{"activation": "swiglu", "norm_place": "pre", "rope_base": 5330.0, "init_std_qkv": 0.0201, "lr_mult_o": 1.5, "lr_head": 0.00712, "schedule": "cos", "doc_mask": true, "train_tokens": 394500000, "dataset": "wikipedia_en"}
MLP neurons of a small language model. Each row is named by its layer, matrix (down: output weights) and neuron, and shows model dimensions 96-223. Each number is 500 + 40 x the weight over its row's rms, rounded and kept within 0 to 999. Numbers have three digits each. A neuron's up and down rows have the sign that makes its largest values positive.
Before each neuron's rows, "fires before" lists the tokens most often just after its 100 highest values on Wikipedia text that the model never trained on.

fires before: " a", " the", " an", "American"
L12.down49:534512535523460512492520513428507434454486453462516500455535496528488560548502508414501494521466464409482452499460465556572495455408541463524482431467490592473504511494487523513483459552495524579528471503569514469535520467542485492538470516525447528525511475453506486507465495480555449484484558492490450466487511476579495464467528471448561416458487531506469527473499508545443603440489

fires before: "0", "8"
L16.down107:498504522491446544538460503510503494513502555535552450511509535498466473433493500464564531479507512447461543415510548532530536492471510500405485513474482523493545473518468550541581436566532486500555534543533539429457501516476551507464497512513427533477490443475513518494521475601542441514494526470456516526523479513454498493447448451523566558498426540461421518603569449529540513496525

fires before: " ", " of", " II"
L14.down142:545471498415494498501503467569460535504465533473416557528567502494562561450466536482486585548480484502517480475502497527474560539537463542424530529520486459452455545493500506537479545511561464624452536492513514498498496550480540492516485457448427455465492516442544554542481502482525504488544450520527559489537538440480543456421476512501522503509514508515450445471492486575449468517461

fires before: " |", "ed", "achus"
L4.down187:508509541468474510487530383458476410490451492575497469489432510547478455514518499600471526480440541485513496467521473516554458462471555557448524529449449552509553538563488492527423519553489552522484500451476471548540499460460476514491365462518444520492491514540412551509499492474548462522541429545531495452440555473483531474467486506516448473466504531488485507442497468544493507454482

fires before: " "
L16.down406:496537510545518580531496504447509463539486527523494482533496449493529438472503579456412496545523475374388494510418523521477512543540451469515523506493540553444442537489529538479541451592445447536457535496474472489531471476503458508498507513516585475393560552499522476501522499542502556487492485568456465495482473500506484414500456467512489435481549510463527518469515501507500532474510

fires before: " as"
L16.down16:518495473456498484524413489474564499485491447538491477527526548436480491516538522467527517479455451526547533478479485554555489534562492469495565494512507544448524438478484462482476463489608459463451561491506495514474488505520542486463479482469502503596574464479488453538528545475495472536477521434537615512495587474517555374516497450483528525476418609507505583508504494477448477555530

fires before: "2", "1", "ate"
L4.down192:523444439523467579540519485503500473509545477543492443506512485493498487427454467502525457498539514446478538514529472441545490466515509540502528437556517448505562538526443503570536487487458422527417530474502480514520441525501536496586487515446509518513523521506508532462491513489526452510533482543551553495508496498569466501538528450511525453423550557564477537486478545478499576513481

fires before: " |", "L", "G", "K", "qu", "A"
L2.down202:544521520446503510541552527423526507511388542517515527541522486439539467549543518571427540532468538461479431475548507455499469485549603512490550473487436538492408558544567470457536507486504467511489449482490451519467470475485517479569452555456478494531569489515418546495514517539442521560524468518450493452539441509514473519487507533445515480528544497517468455582471510557520464532511

fires before: " "
L13.down238:468443568498540489450537440462523492547491520505416494596493540426569501529471577549428489430506500437475436518470513535510502493548475558494512519477503468454524497494470435514465476502479532418522496521523508470544452536494487516469499481528474450465552481430516531525420487517552560521516471541537509503492519460570422527467505491489467538517498529605537510457505587527512429522472

fires before: "0"
L12.down446:504495537566510531536503465469510483456479515497530431517543488479476487454512526525581479496484512521535541494471508565461556486553483540488463541527502510552529473452520472429470438550413424497505558545487520492555492590460448501497470417536462478504531449507568543471497528488591473509503515538528497552577532481549441559490491511565541522479519526459534552483472507496481438497445

fires before: ",", ".", ".\n\n", ";", "s"
L16.down323:501496486490508451534530573522522562478531455536572460483515503489506502522463472489486500529539488504598456522473488513558562462511505505500496497525544508545485479506471467564557509521460508524514485510497577556436529542462584471572450565506484448502544504488521472534491441537492463484502537479535581503636510400493530472510475475507479533534503469486532456509558463480524527476504

fires before: " "
L2.down322:435478531511460466489476514534542473407428535516414508523437458557574547479520512414495437491447537490473535502513476473450465522504481506474504528418476546472470467515499570538532517497514512507459499522496489536462525491439495411500502514520559437456470476447490490472551446532515500537544485492468498508490508534498542551527502517482516503450573538481507529513463492486498541543486

fires before: " |", "ch", "a", "c"
L4.down486:561487476555425481522501512455450503520485576520467434497553424481551509491475546506514521543421464484477491477499531488550508471476408457457524467452525578454555479478497435440468496479477532555575491498456472421489489470495464485478537532500531518555442446526548537549557491499505502498470460570440592495472452505461537504505519520433510476522462508418484458472479548527453475554493

fires before: "6", "5", "9", "7", "3", "8"
L2.down101:523523531458596592495450443516452497445508493466429549500473601477480480553519483514494520571474402468500474545461481549475528544401474513477539523487514471529474430520453470495503551476467549480566478624499485487488501521508439511426492501470514566488474512506476523470498477490534525494531479494528463471482437494529500455467466513500508466557462543549482511517579508574485458503474

fires before: " ", "ration", "'s"
L14.down504:511489549515474514557502472586475488454397477569489494468541444453547521473495529508479519500479472485459553516599419445485504437532578564482570476518572498466468443500552463486488489470591492555492447477495450462519529521491487523470499482384544589504413565454492498505462521472475516570519486486485475450561532500490556561468551534474508542491536508523472426470468528505499533488515

fires before: ",", ".", "'s", ".\n\n", " and"
L16.down237:476587446464508483501502498504523500477510538477445631517508447570501495507496512517486506487505548499517479504490472428504549470507579443462597503470527515443458578445557493497501470467494551493474556492549502472478453522546507508479517504487531518476483466468476505476548457539451505554500476478474521436497499525520505530484509516461527436498494445496545481514448497518549551460501

fires before: "2", "1", "3", "0", "4", "5"
L3.down348:431503500436474528512566461430483493477533564572579482497428538519484406508516496520538530524626487479542531491545511511513491498523470435511476554556504451520505479430492495479495544491447545489542519582447569529456543494510541497468413453501500538507522469538500528483458561477549488523540527510513468505471541492467484500535458549443539446481435517571520489464507529496428494469511

fires before: "-"
L3.down435:420480511504561504479546543493411547489474500449466464441477545523489496500532570505531532454509492524557514520553441547517482489544545525458526479548508471495516416495505424448483501544479464559555564457598481555560509464484446511420570602521522485556430489458475463575563484549479504560466422492520476549408501478517517447492551541496505518561458571480483489460525462545539522535567

fires before: " ", " —", "oring", " Goals", " Apps"
L4.down283:492477454515542441494544488414506549472490473478523537473514465491476486456491465457445452469539442552519505559484446494484456519575494504495599472518510501497520545497434464506558513496510495505536554466477503473514513518495585476434446458452438408535477558545492486497539507453562452538410475484535472548508516487450561528521490546516541492469493586467543447522458574501486493539517

fires before: "9", "8", "7"
L9.down56:502560439506426432515558471528445533583448423559391443499506491477473494512513478512481454538524430511539425432537525506479470511466543505537535545496560498481440518493400494543516530519531457458475457531536539467516466462554597471513461518536494497511524485474579507529490614445465544518507557587470483527527547531501458513501564488545537468497463585509527487482471571519496428558496

fires before: "7", "8", "6"
L16.down469:542524518542528473533413476423527478448467450556528484564480427553546486502487455447494504561506530524510471443540516492525546507563518491553606516478524472503492522538557420556441548471464476537464540552487482505516473536510506539454504569467425475558447485464508506496439544498410464462485478407511484462512524533516489586463515480551542529477564492456506539494522510521563513502524

fires before: ",", ".", ".\n\n", " of"
L15.down191:502508483530475477485481500533514487548431516529438489453540473468535516458538389512422464515504576488520519428404513518508570490563473527408523429506565531532483443535571437518532463536530531514475541516507486475494596493545528422615484532512520519522441446510528481469442454488553526454491482437518427542513561446471500533490453519564537478498465531497472538522433473534495489466475

fires before: " ", "\n", "aper", "ir", ",", "ired"
L4.down113:519508526545451487530512500449485491513362471470371488502511512458517524440517442437581469524476553478488521411483478521467420542517556485464493491485549427566531479560429516531509480538512543432493532509459505501524450486580425532543454526483489475500524505463572513516499432490503513486606558515493513422466458510493533449492562476524506468536471423452529477504460502490503498506534

fires before: " ", " |"
L14.down458:541445545596468544550488493565450534437507487458525571489575499413477533552472513384491567547491475474534465505545468484429560461504437447482523487488453604541479543505448499455502434473498479490504527390514535512497545472503461475457452456537453454488501473532484430464516443507485543483528472569472476507516558499413553470475520526489514492449551449494488565475483487492454534503478

fires before: "===", "==", "|", "S", "The"
L2.down346:461468486504551525493488475424472500453457549501476492533513482544491468514413500443477466524562503491537422613475510522494511519562487499506514423500503506510513503476543512498518461518480546483454489446514531499598506464478544466549542487506581443454501476498494474539553507534482476484551497475511467449487451534428429452477430555435429505560467501483549519535437496548532544435484

fires before: "0", ","
L15.down33:492447450477512522499545442562516450499449555491493548566542517571457444524518473543434477495543442524503474474524447485496483565489570592537464520506452496488507526524475585589461540477501468519535506540462529400507495518556410528473498479490501420551486489476562477431563508461452540490462500417461565478566446518502519526492433520449592466477483462514470545558548448439462477567503

fires before: ",", " "
L14.down399:537416486553546411510518519486520443493513473542492535490463512490483544422487454490485563481484511484440504535476488465526404482495493550557527467417541524487589538446535470384499549545407537528491494486533504513506514538501529470534417469453572519477505544410487492469493514419513542484492463513565520420521459476493531539529581525456481502514467512543578548461553478459541424476503

fires before: "==", "===", "-", "In", "The", "He"
L3.down525:471536492501500459466486468538541514433477548446537511577518501522512440498574546448501475530421543461483502495542517517486503476506482541498522485507517549405450486395502525472387494547484465530462556484486479554534475501478509494464509470520506413477547531517466516459496452508467512452544521498513406481487526461477524483552513498559541518374514480474494525484518437513556546434535

fires before: "4", "3", "5", "9"
L16.down435:481547545488518537475443541539509530498515465433520550451475493478484488459493516487492584487589403433472505491497520433486502470440472523503406554473551525475498474466524430548508431557463480599478456467504490460547527465479472451437495498553523502482470482483513526463524490484504517496529541491494511428573530515495422528421456483518490450492528472403532426409577471513533534512503

fires before: " the", " him", " to", " for", " it"
L12.down135:477477553462513512540509562474501471507419476467455520560479485515479552405478539506434498486508486526481449429523477493447539454510424499518467497489486456548512496504454483498537558474531465498523557497566497443501486544516523493552442527524527509509518481417577459515531454465472502521484500512463534525550430535452524483534581513500375518534486494474482459452514475528545533481581

fires before: ",", ".", " in", ".\n\n", " and", " of"
L15.down183:447529524454523500509512478519441489439512564567482495490484527438537478502451515507495538512555509475530477469425516482503421460490460512530488515543506425537460458469496453471577544528510550448483492418609435501539508537431529518492500600487478470434469487470493469508525430465536463481545507512526491549589501467431562451485551510519554518505482504563418543558564522519480531552465

fires before: " in", " as", " for", "==\n", " at"
L15.down418:452497545474462499504569500424538487490543531557444426530505506598503502502524528463487454480450477417425519485454497495504495476490528537555487476446560467514431536557506462562433510513537455517447525489482505499518482434528513502495517541431432510460490363516489504419449485553513492543494498532518471560474536479511506478472568524469492539489471513468404537566479488510500542536548

fires before: "===", "-", "|", "=="
L3.down38:539513546510512511497523513502431548465390493557472501510563519498493445546510478515469531460518517461483494519491503515508512525480493531492577555462491537582451534499471518545496495488542479457529475439470472565564445471481512539514512507491571504482511510536554453477466473468512454480577489512533495454440475517513504555444474539484505542523548482511453467467501467613498449495458

fires before: "1", "2", "9"
L15.down512:460478489537542514400432467492489438500432463528577471568486531491478526524513473479476560463443503466412465569465548530581562537464515550531504496515452553457469447481462467532553442574505556427507513561506447502465523536553481494533499514428528491496552494527519462454502509561461510498520484492479502515501501526525490533499488527540525468544416477552440561495455560526527493468474

fires before: "1", "0", "2"
L12.down456:526425508497530495431490426474475509443492515508411488544554484563502436487454451438430536470569516610572520470486537514526595544459446514481455583446427485534541470465456468491477523462511532523481467519529473564493459415456560542558500458465527509526502519511416509482506529461472496540463464440529515465554532445460463454473534532446459510476450591500482525477522469541471454514445

fires before: "==", "===", "="
L9.down79:545508510513483505480504441483505523484417509520471502529478421492458494531556534475477444470489513499498533534529430508567518567447500434494421566476495543518416495515546483465426557435459492476509503495456465479508485427504423455525480495548592498450441533589454563497481480439513486456540459507507415523453441495500481454514431449483513557480485577455551527494498484521504455500495

fires before: "9", "8"
L16.down37:482549440471470517407509559512485484504538477529528447550489464486475511482496522510500486556541518475462416445461534454488552497483466526563493513454549485475553525505476473520482471483440520482520451488471475438576464506616546488495476503489465496522535487517559502536445522541472489455541470546452548570512430458529497530493538452520524495389454469538503530450526478451499542524529

fires before: ":", " |", " career", " /", "fess", "duction"
L4.down202:479505428489478535494472561521509591454504537492536502543505481500376532491476554496514533549544473483509548445520516446557527504478484572491456506490524467474475472524605548538502449535488612556457580494541541476532627460501429523530583497486476500492531583440455449473503574525542520531536552518586465482455517538509535475461500537508454504500434510469501611488457509517509472450488

fires before: " ", " to", " in", " on", " the"
L15.down482:544489459511505541473476571494533489458514488502525500527498495539524522547505487436459570537522419583489498527501572505474475492481496510518455495511530458563543490513531518506507493436489536542430514464440553485493502445551560493419475502471427515553493561477558463485509544491483467472480499491543545433440537538559531462506496535479458522527456536521557426471546490492471507519475

fires before: " by", " of", " as", " in", "cted"
L13.down516:446470512550520442505416464487489491478457497516577459495516494448541469455482462534605543507421538525546507504475518504429515541489522486522549480408521451459494537489537510490518421526550490536515475499584473505466471485469560453509550422491468479454518489524479523486447527463522527466500524522467543452541509458466548462518546433533453529508473575537451491482533525461477492496564

fires before: " "
L9.down529:448400498570559479445525541531486443473481460508471557617513461516579550546525440497465478522497494533548476470527525517501472445465520499475446504490538519554502417542541489460570514483469494470488457450514488505562516513512475488476409512524491523558461489468474503456445485542470509437467525468585537516564480443470488462510535593447512474539516521470558526533447538510549485497555

fires before: " ", ".", " be", "ose", " over"
L3.down165:518444475518515461509548415532518433524477487513562532479482432519509499399519504453514449497425512462459434539474464492465497474578562595521516604417500516557502497480499568572519465456473496545522520487467549581552549487467616560487416563475576531531492501474520466457509526529552496539480536437525491494506509470533514495519481488517450553415486531502460476487477492405518510545501

fires before: "4", "7", "6", "0", "8", "1"
L16.down350:480527496507477508464511575576460523521549562472481547486521500539493463442502541520575445554503547538550501537518450478538451492505493485508597512543511419520560513433470458513515507486524522466542453484524503558486526625472515465530479538439454565533544506520474551506522562577494478520510466557512530536485541450519464536496488529412512518507493583490557480456491445549466444526533

fires before: " |", " |\n", ".", " of", "s", " Be"
L4.down383:510469476567473474612456519521480422450485456568428463537482430554526490538447478404515482516481490478525505437437448522485521529464466530614521580492578437533476491596496522525432486488470558514471563483459506522469462517528496497545516564469584515501526482540473507509441479522533479511476557546499522477494515551482606547537483470515497491463513519504535518513523537531484449530439

fires before: "1", "2", "−", "#", "+"
L10.down74:440447547490541547495493467407532540562482460509547502504551470454508494451484465521521519425473463459508488410475560533518485498487535548523536597478449515481559472482492520532464496456490558473519465479388492572495548577503508499505547482464574456496432481525490469478472551608544470484498485474544463558458464526475500491443527531484492538472491493468479491493477503502542461484399

fires before: "8", "9", "0", "5", "7", "6"
L3.down40:484443424485455481510534433521456457565552529511435474447483545582530468549492523593528492532541473465551500502504474485594508471473537545486570490511509579505472484572465632457525414477420552542478490524537534488525502545475512448543559456485506491533518457487499427496499538598438520508597483495589458574508497510524496515537514461473525495488459420473514479536496484510512515506547

fires before: " ", ",", "ing"
L2.down38:480486519521473467510530509439396518503535631547540516469523540534519454466486488565432541500453428510437525505450534465464539504441536520526491552537471530586540501548476478586549470544543489527503468509477460482481433441477521524475482499507424488488527512476529529519471431463438511520528466502489516489499519513434467519460512517522551458443574515435530411502505498504574507455527

fires before: " in", " by", " for", " as", " to", "ve"
L8.down482:414573469456565506418523559428437558483524517482504491519493504534508495430516494474429542449469484480494502527528460553426509455467479517515458498525456488552501497510491450489498548510513569564482474507528481505518526506507519510494531477387530560454504499491521483510487488521461567474440469577529500489424513494490497423493509514463548475441494501477495503547541498526535480532533

fires before: ",", " in", ".", " by", " of", " with"
L2.down145:509497514482535529522512520496578508496553474499501534516521482535496446432511534484495545521461509510531415493504525545530431525462528515508517486537445556573425489526510497487488542489464523503444507538570455500542465567524531546534492403471492479462512532573530478512550545450532481510480514561444555502543521504415496534457491524449479455451569466431526505511395504529425486424561

fires before: "0", "5"
L16.down339:481480485450558460489534570464468456534462437465504510538473519524590507558520482557523518441553477432543521483535499526473560485468410531529539515552439520449588519513544460538584452518557455512489427520588493496457495518524525479543499482490508512500450492587525465527596490486527445557504433519535559512431488562550407475428393567444500558527522530527501480437468513436530462499540

fires before: " |", " |\n"
L3.down448:480422486546498443491451480426461517488446470517478460518520493502537437498493539449531524518522493478485495512479451461548503415494557514416589559578495529446492549511438455444490497556533565443488531530486533557451459429441506522523493501538459516550432428514575491471506412521498456546462458461470505532428530492465512496513480504406487532506495524468496497524531545567572493522553

fires before: "0", "1", "2", "3", "6", "7"
L16.down60:489438510475470497510496447508485534476510519454471460521532463542468473524482478556513468613457487484525535557450515472508582501481542512521477461494500548515447496461513519535539495472512529428529549478564521551531489566453554466492462495535493521473558464548551526550574507479508481446429523528515523585560499539593436473503482543502457507488485460486476617482492416511461469512539

fires before: "|", "ant", "arter", "|---|---|---|---", "alt"
L14.down515:531511441465533499532472529550529511537503446552567518537533463472559527526458435522517527507492566468470530459491526440564509511521556420461499564500477497522507462484520516475505536475476463470490465543497475543492527497460529519600454425460498402468453527504507530460427484551465445466462563487446513478421513500496463544538561563551507482504573556538520420508481534585542504509466

fires before: "0", "n", "ll"
L12.down34:495461461475517570548442530495482466465495513443453496444594584478509499514514522558497497515545477464467580498458488511519478550486461502419469449543464476523514424541514511455519520488515530502469461506438505466561474484434470581519524519569562475593494507523489526521514534482453523513501545426512538538545489503531480496444503569526527529521565587491447538574452558505501520567467

fires before: "2", "1", "3", "ile", "6", "itive"
L13.down208:576440486539480520457508519494515548488466495546478467535482448563471463476473526563494530531504523500527467414547459500561495473564547443491536570440463506505485535479482529508478517462475449486474535459489484470463523496580528477536476511520521544600457496481532478474500600549540455629470503495535539548482525551474548484515443570438479483449483470497563512518549507446454526547449

fires before: "ed", "ation", "ing", "ure", "er"
L13.down35:474506498517468520510518445491452513555519511535476534492421445474482533515480438460516548506517543507439474404433477460484467473452479493462514504431528530450547421541446529568497421475479457555500508532475493545452510528576505499567495535458455529513518495480515537506463519522464481493462504555524558466480501514492480485472572424525491483525492558471562456379583619484510548485503

fires before: "|"
L9.down101:523575502517546513438555472511482460487500563549483485462562466478561517504496491488482507544509488479502496491464588489554475470514537512486581558510489495524476502477529499548456486476475547476514530472544498505576594450558572520487572515514547496538525550546473459550520473460519497553543493494559451558458475473456573511498479516540485513544479564575460543472567471520497484457435

fires before: " to", " by", " in", " from", " that", "D"
L13.down146:526490483465497490518551503453546508463461479505606426490494439472535514509446505512456502584505574468446518487440434531564518523438494499503424488509544507462416510568493493461494490513491462557516472605490437568449493568524514527533449522463540550521487575505437506486459499480549540539500521478499421432511521459550497571482536478534513499517512466510442542556518546552528554505501

fires before: "er", "ers", "ing"
L15.down541:516536539521494531482541461529429540469497508487523504565505533473482527444530494503499470454506437504439528526459504525472437574451473445542486516465508569475528503466476457567483519524519469440542521497501462480508517525538518582511489479542423550486546420464474515541443460531430537515463433442487510570553502478533546585521525470475500525442448515450513492421466490474516598481530

fires before: " ", " of", ",", ".", " in"
L15.down153:510588460489549505460465468446525443467541552429555483482485536534411554437476484468498473481511499466480521472527475539495493575489443501440460507485558583524471476462499470512503535470503529452544442483533553421486523503477512458525491467442408484503538496459477480458568539493522453464509537459475462422512499526509506523546486449473508512548586477593520535510434525546495502558526

fires before: " |", ",", ".", "5", "–"
L3.down136:509469502497489444492537504519529496520481473488466525483511482538513546487521455451438485489458476423493474489426520524433468550528553500510493481517470443515540453479446559463517466522554525501491516502414474522427510550474542541495433564543557534462468538523472527445480465573402517504487509538445431463510546540553531552484462506585513598526487504549537453523543479477535456553483

fires before: ":", " of", "ing", "ed", "er"
L16.down480:513531449568506517458548477488459477534489511518499547462601475442472449535454435453509499533539537501427544457550460551513470511494516525466485455404527539495484601559517520425482471469464451505489448541506487453502456534459481549534485507416454494494555502493471513425495501526493500556465491506489477419503543409558464585528482492476492475529479471531507547429489511504491496541525

fires before: " ", " −"
L15.down397:474537473472533482456455487483472456519485452453474483554520503479448536568449502471554394566547448449424469494544453468529509593505485492420487451436503466501559587525501532487547492513474485434492595513456531500458489480468493480492503472507443474459489488456556430494436560487462465464452439545551433542534489507471448510505531463601443540491482473529491488534528548487430512509447

fires before: " of", " |", ":", " /", " in", " to"
L10.down418:471557462472495449517502486487508469490475513569578455500517475516477537498475486585451512516518525430521536484568506511498495513522541537479555446484539460482481453547524536516501472472494469460543502545512456520493542453510501563474517608494561566464504467466452495530542444531494494480496499540446500537443463491474504484444569505496437469498469568566421453519474545474483496439503

fires before: " ", "ves", "-"
L9.down18:497524505524398461494490453588532559490474468504479516485561507453499569532440570501496389497462539472523506471501479440488523551446492518485520542540518455470470517509461435506562525579537493505498452413438483482596425462572479395476479493500448542512487529569484463516482469494428453479540493533549575436559439487465484541495518497535503512501427507459502516512522517458485495499489

fires before: "0", "-", "1", ":", "3", "om"
L16.down531:534470455588444501530451492468509464487454597450474440451455492554465464471535458463527514482476472533516549477560501541474487523525455541531520532475520522596463535556525472518527510540496436445553527465506496484528548519518569554470497471541433465476499473509533488547463481494546502514484513453430517531484579481499554459509505484456561545395441501458442504541472419490497430498505

fires before: " by", " in", " as", " to", " from"
L13.down247:485484484421484552540554470427422490406525515492517470586562532496488499535555577512488558478481532547513548533499520506511534457467477473524531452493490412520354479530466507503512453445485554519466537462474523496471489446568535493524472528501464491538456533497552555480448473460573482504466570506409502503544457483546529485505450494538438474450447493503480485505505557528486508512452

fires before: "-", " |", " |\n"
L2.down372:563483466499491489495530476430426529470464496491483508471466545451547550558493573551510553452493509546434514540506479461450493452482482482545547465546552551514464517542412431478550495485539517506505491504444512503514492473457501522524460520548494492553465487499479535484562489515483473442485487492550479535552545521484492506478515549426517475483514477450533518462445507565521525585512

fires before: " to", " as", " by", " for", " in"
L10.down288:445487481500573454481472505517485528547478434570545538411485388425577456504502494419508519452543453436528495466510572474563527448517496551532514515514571487445507416462530513491467460465488507535448506497452448502573477505566483524546500562500433522528470509506527520391538536498535466565438515568510489484497520508497507534510438542527503461541533480561462435502483486510481461520500

fires before: "4", "5", "3"
L16.down374:528537452421457481531516587507489528460503519595498513517478457523560506521474555514545551507505558429529602492559491491438524496444458452461510523574421494443498498520527477522461557466485475532459441468492453564458518456518463480435477548497566488494520463550540534529439516530521514561463576499516446490500488477569441479520409507518499569460528476551493514496527490504524491528528

fires before: "|"
L2.down433:511457453558448499542573508486493445554514518507506502536506523526488515489576488510460556461556467484554440503514521551542482584487467477535452456443439562470545425522532526506466494485463508509551440395483574474515428482501572537439521515568520574505502515428418491532492509472484446480501508473461468564523599495533554496448515472451505525570488485495514519531525516538502501482433

fires before: "|", "|---|---|---|\n"
L14.down200:535505542514462541536509574444509515551551493481557542474538578493486506477456561528490524528527498461487538434476549540518431518507498564434490529491537529494477494505491486511452468522461490497534537576481460517540548492551552534492481550508506529489584474463495525528464506450480485546540415492506450547534523460567449528426521500598568491503434446532423465505452508563528510531453

fires before: " |", "pe", " |\n", " ", "el"
L5.down235:522505530447454503457468467420461556458458526506491514554514547455588489496496506554472502497486577515522470489518479538513409537465612474414534502543481530497553478578515503522554500477486431499515537523593446453553469536474582457497524527400496490480455479511511516481492504484453528548510502521558438484491568513506488509508530470505478527510467573472514467471522449484489545469488

fires before: " as", "9", "7", "3", "6", "5"
L2.down497:473468513458511481446498491427505499493471480530497510513459575516465483493529460490463483531474393430517505480377511512455471502498529561482510518523560476548495485448521583578431453487498530529549563633486515568501516501525474512489461491523544490435516531545463484506474544487526493396490430524494447495436430501476523557453550476561533449544513516518524448494611516512485486498496

fires before: " (", " ", " /"
L12.down435:484550458446447394567521495512460451462520511450487484476469447426393512531537449542467507521525512477502510502559561441469513511532487401507451581480460528513474482476523439525506512518512478501544477459429482533452510455491535507493511495480535470523523538516424594551475454374530480528435493545422443566530487531493471539512481504521533532510472499492490506452480504507476478603567

fires before: ",", " |", " and", ".", " in", ".\n\n"
L14.down131:525487532508486515461403472364488394447480476487471515502517549472496537521470477501509490514550511480513428516429467493510514523480467570527523514441547534525473492515592508593496432506505620552481472469528472451486559489490529420484499497502533462560532523507474498450527503415536570489630473508514532547500519542503558526494525486547525522539470512481461434579510507520410446474559

fires before: " ", " of", "\n", " T", ":"
L10.down422:529470569505541392465463435500537528474521539531508503468468462500492477411480486509464548466608563512541545450479469541472562517525538553518504451582489404456523539492491558441549469510590479574515475557534468552491486471498542459568528486506458422499538458523465448512429459546506438521550590441519522467418454447501465519498475511541548510509602483470480459521466559508527480513516

fires before: "9", "8"
L16.down392:450513535521491441501392526497593511512482529431509511532570528537468509551483421522473540451415481464478458510543479489473469502496426433458520443463556474547472531564470503499481525528390512471541513568503466391499471456530472450443494518537546528500524490507547435525477541507497534411515446414460495511472410478505518455476523489452497531481516540458492503553521519559522545467563

fires before: "===", "==", " ", "====", ",", "W"
L9.down343:496487477511570478451427480528466453476498518578511578570484417508446538456513512530547450583524516528547482517470451455422551444550520496448416458565472465478503458461486516445512478437487484486523512423541493478489481504457518476519506469422516462554507496502497481531443491513522532481537416512458566514523538486511512464566455480514462515533481550446500462530511510513477499505503

fires before: " ", " Dec", " born"
L9.down304:508504538539504513512471530464500530480464494483541519483454537469546523522466424494526457514469469507516513484486487525541609544524472553546511524472482571495448516424555517531478505476436496469476534529507519533480476479506524515493476547512526525497572493412504465435505460510496512480487484552412568466546460483554505523494497438456457502480489522471558463481496525567514517502547